MLP neurons of a small language model. Each row is named by its layer, matrix (up: input weights) and neuron, and shows model dimensions 144-207. Each number is 200 + 20 x the weight over its row's rms, rounded and kept within 0 to 999.
A block is one neuron, or neurons of one layer that tend to fire together. Before each block is what it responds to, as a language model described it from the Wikipedia text at the highest values.

Description: The article "a" opening a noun phrase mid-sentence after a verb, preposition or comma, as in "issued a statement" or "had a population".
L5.up479,212,199,225,227,238,220,215,171,201,209,196,198,210,202,205,244,243,199,195,199,184,204,229,168,182,188,192,185,185,183,192,209,203,206,201,200,189,181,204,215,215,197,202,230,194,229,208,193,188,188,189,176,199,191,206,191,198,199,202,191,218,209,193,182
L5.up1116,196,186,201,183,195,196,208,182,181,207,208,219,155,208,217,168,188,205,192,172,196,194,189,186,227,226,163,161,201,201,225,192,204,187,222,188,192,199,228,170,169,231,205,199,202,218,222,222,195,208,205,169,172,194,200,183,158,229,243,191,209,241,233,212

Description: Last token of a sentence's subject noun phrase, just before its main verb, as in the Boilermakers found, the film debuted, Alou was.
L9.up73,169,189,220,186,196,195,200,165,196,221,194,214,189,205,232,174,191,228,207,216,189,184,203,179,204,222,200,209,170,197,222,232,220,176,184,210,197,196,183,222,201,187,238,219,193,192,169,178,211,194,195,206,201,197,232,160,154,168,208,198,191,165,216,174
L9.up193,175,159,203,195,217,179,196,178,223,165,169,202,194,210,223,208,197,220,231,221,196,184,211,184,195,197,237,222,190,220,199,222,194,200,197,205,213,201,213,211,206,186,236,215,181,180,201,189,197,187,201,199,176,223,198,186,159,155,178,218,199,157,181,202
L9.up597,191,227,211,204,228,220,169,172,227,217,194,199,179,219,219,200,182,228,190,187,197,256,168,181,190,208,181,205,178,237,185,221,202,200,190,210,182,159,212,246,187,185,220,221,177,202,186,161,178,182,233,183,167,189,231,203,173,195,177,189,191,182,193,201
L9.up1058,190,180,174,191,166,165,210,180,220,176,205,207,202,203,199,203,210,198,179,192,185,167,194,207,183,200,183,205,203,174,189,176,211,169,204,209,222,231,215,209,219,206,220,213,194,217,205,188,210,200,205,162,208,208,178,231,181,211,187,155,176,181,169,219

Description: Copular verbs (was, is, became) right after a sentence's subject, often He or a name opening a biography paragraph, plus the next word (the, also, most).
L8.up381,201,193,193,209,180,189,220,182,187,219,178,217,176,165,177,170,209,211,228,210,196,192,180,204,233,230,221,181,224,221,209,197,179,190,219,208,195,173,208,197,217,213,182,212,194,188,204,205,203,192,220,213,204,213,190,183,170,187,214,185,180,204,176,212
L8.up566,194,253,188,197,219,161,210,218,198,191,181,198,215,160,218,216,200,207,197,186,226,223,184,186,173,189,245,191,214,186,185,197,199,172,176,197,192,203,225,176,193,190,216,217,207,222,188,212,188,196,219,174,212,197,187,226,236,203,209,231,190,209,180,203
L8.up811,191,197,187,192,190,199,205,221,194,206,171,223,228,246,175,211,192,209,179,181,209,186,198,225,199,183,236,212,212,178,191,205,196,221,226,214,180,194,216,222,200,227,231,186,213,204,208,232,210,192,247,211,217,217,181,201,184,171,194,191,211,183,168,215
L8.up828,197,177,189,239,175,207,210,193,174,205,193,247,193,208,229,228,196,212,227,240,209,185,217,178,192,182,199,198,207,182,228,212,208,224,219,166,207,210,186,174,193,190,221,244,222,210,194,193,189,191,205,219,221,187,215,204,201,147,191,184,210,195,201,219
L8.up1168,206,203,214,198,208,190,209,208,192,197,192,194,205,198,248,160,191,219,203,171,207,203,183,198,206,206,196,226,225,203,186,187,205,196,211,216,214,201,213,214,213,181,205,176,167,183,233,205,200,190,203,213,195,182,219,234,157,184,187,210,231,204,199,199
L8.up1185,202,216,202,195,220,165,185,196,166,167,160,196,218,192,177,197,182,206,202,212,197,207,192,218,229,201,195,223,195,215,207,226,201,205,209,195,180,159,190,236,189,200,184,190,230,207,188,234,200,195,218,195,224,183,180,225,206,188,196,208,177,233,204,215
L8.up1226,159,204,234,188,205,193,205,160,204,212,211,212,188,199,225,155,167,201,209,208,165,213,201,198,212,225,186,230,190,177,192,190,194,185,203,210,184,148,202,217,198,212,176,227,215,169,194,188,199,183,227,190,209,202,190,204,206,216,189,178,146,212,214,189
L8.up1514,193,198,195,167,191,194,217,200,204,194,200,222,195,223,182,199,195,205,191,202,207,229,195,212,199,229,246,204,197,197,181,209,205,174,214,202,174,184,165,200,181,215,206,221,210,213,161,202,175,188,205,232,241,236,188,203,194,189,147,202,209,210,179,187

Description: Number pieces in pipe-delimited stats tables (decimal points, spaces, minus signs, as in 3.09, | 6), and prose nouns right after "the", like darkness, exception.
L9.up406,176,193,211,231,209,185,214,150,221,176,199,229,230,218,204,218,188,196,200,188,146,212,189,228,228,210,182,192,206,188,186,220,180,218,232,204,251,203,181,167,196,223,181,219,194,165,228,182,183,216,174,226,200,202,178,175,188,216,177,202,200,180,234,208
L9.up425,179,207,195,161,174,192,180,220,166,212,217,180,227,229,186,197,171,210,184,219,212,190,232,199,217,207,208,202,201,189,225,235,201,184,197,215,207,177,186,173,193,220,224,189,186,205,193,190,200,177,187,230,180,213,170,233,161,217,158,201,181,150,231,164
L9.up489,171,239,201,170,214,191,182,180,215,178,210,222,222,219,230,190,195,200,207,189,131,201,223,180,208,189,201,191,199,197,248,198,203,204,194,209,177,180,154,188,210,191,217,213,181,202,193,189,186,182,174,246,211,210,245,226,212,221,163,206,174,166,204,219
L9.up1419,175,253,211,196,204,184,239,190,180,182,201,212,205,215,192,126,169,196,253,188,175,197,196,189,226,233,195,179,219,193,202,194,171,190,195,210,161,194,203,193,174,197,245,207,174,195,183,212,212,198,213,185,202,224,203,195,219,173,207,231,203,211,216,192

Description: Forms of "be" and linking verbs (was, were, became, be, been) right after a subject noun or pronoun, e.g. "The offensive was", "Whipping Boy were", "he was elected".
L5.up576,203,182,188,231,189,182,206,226,200,196,201,212,227,198,212,203,193,198,218,182,210,194,191,234,202,195,211,187,232,213,218,226,177,219,202,221,209,236,220,189,196,177,207,207,189,157,228,234,213,202,195,221,204,224,213,182,210,171,226,204,212,217,155,222
L5.up1447,232,169,181,183,193,187,198,197,174,203,246,214,199,222,220,214,232,196,224,176,215,192,154,181,163,207,174,202,180,204,222,204,209,148,166,231,215,235,186,192,175,221,194,187,166,207,192,211,211,201,194,182,223,176,176,175,185,211,229,178,208,217,196,176

Description: Fires on the word or word piece right after "a"/"an", especially the later pieces of split words (a snipp-et, an awk-ward, a biz-arre), plus other mid-word fragments.
L9.up12,193,195,187,181,190,212,170,225,200,205,177,243,223,188,237,194,161,221,206,185,180,178,204,191,194,200,183,200,202,218,201,222,176,181,224,203,220,205,159,236,160,162,185,242,200,229,179,218,235,200,220,224,201,183,204,221,218,194,179,190,191,226,163,217
L9.up166,165,214,197,238,195,211,169,219,208,181,188,224,212,182,161,179,178,189,222,189,211,181,216,213,187,213,199,196,188,194,216,194,178,198,198,222,227,202,148,200,178,190,204,187,208,197,218,196,178,177,197,229,212,200,195,237,179,228,186,191,175,181,198,215
L9.up435,173,218,202,182,187,181,179,201,195,180,187,215,203,191,212,178,212,201,192,170,216,181,208,191,244,202,190,195,203,221,204,219,204,173,210,229,154,199,199,242,179,195,218,177,200,182,188,203,239,208,212,209,207,151,183,263,217,230,208,202,201,218,212,210
L9.up464,169,208,196,246,212,143,138,228,197,204,194,214,212,181,192,174,202,207,176,220,228,197,238,210,191,199,195,224,206,202,213,250,203,181,213,199,201,187,165,193,223,173,213,234,207,213,190,170,205,189,205,211,230,204,170,196,185,228,175,191,162,206,191,173

Description: The article a or an and the nouns and adjectives just after it, in descriptive phrases like "X is a state highway", "an ancestral property", "a suburb".
L8.up223,190,210,179,210,186,182,207,172,199,189,161,204,200,229,192,193,202,222,209,209,198,193,178,179,192,233,213,233,201,198,219,206,195,227,187,202,186,168,168,212,199,170,187,164,181,203,198,187,196,183,192,212,237,168,193,174,185,202,190,231,201,209,211,219
L8.up485,166,200,204,225,204,191,179,206,200,179,181,212,217,180,225,203,188,209,187,188,270,157,188,168,169,194,220,206,195,202,189,206,194,211,188,197,199,162,216,247,173,204,193,189,189,192,183,236,224,169,220,187,197,189,187,184,189,194,181,200,220,230,159,203
L8.up563,187,189,186,233,201,208,193,233,196,202,184,208,241,195,210,163,172,228,172,203,211,226,179,166,208,213,199,196,233,214,208,199,175,216,175,207,191,171,183,211,189,168,181,213,225,207,245,207,175,187,199,216,210,187,174,206,178,201,194,195,175,224,185,184
L8.up946,166,202,149,218,188,150,182,205,198,225,163,199,177,181,208,222,196,200,204,169,177,204,258,225,195,207,214,176,210,218,212,223,207,175,199,197,210,182,209,174,209,214,229,195,205,205,239,205,166,199,201,180,200,192,182,176,219,214,215,151,235,222,186,199
L8.up1017,194,171,210,228,190,199,218,192,174,209,193,217,212,208,212,179,207,219,177,198,228,182,153,183,184,161,182,223,206,177,207,206,187,200,182,216,173,157,149,235,203,173,198,200,195,179,214,180,225,210,197,237,244,202,220,173,189,207,202,176,159,233,206,212
L8.up1253,172,225,193,224,204,210,196,191,234,178,194,231,197,195,197,185,159,213,209,175,209,170,211,225,199,212,208,220,215,182,219,206,197,193,202,193,201,201,178,217,181,200,174,200,231,204,174,167,232,193,205,215,199,210,195,183,191,240,211,153,236,272,200,208
L8.up1261,211,193,177,228,238,181,176,190,195,216,202,233,218,195,212,153,239,207,198,222,200,198,205,184,227,207,176,193,220,215,207,189,209,211,192,195,227,186,162,191,187,173,155,211,200,200,197,181,189,188,217,237,204,181,171,251,217,240,220,171,181,212,199,195
L8.up1375,164,193,194,217,194,208,198,185,208,192,194,200,194,186,191,185,204,204,183,220,240,177,173,173,197,189,197,181,191,187,192,240,183,212,183,210,201,180,184,209,209,188,203,236,204,170,248,207,197,198,183,250,210,172,253,185,183,198,222,185,190,194,207,167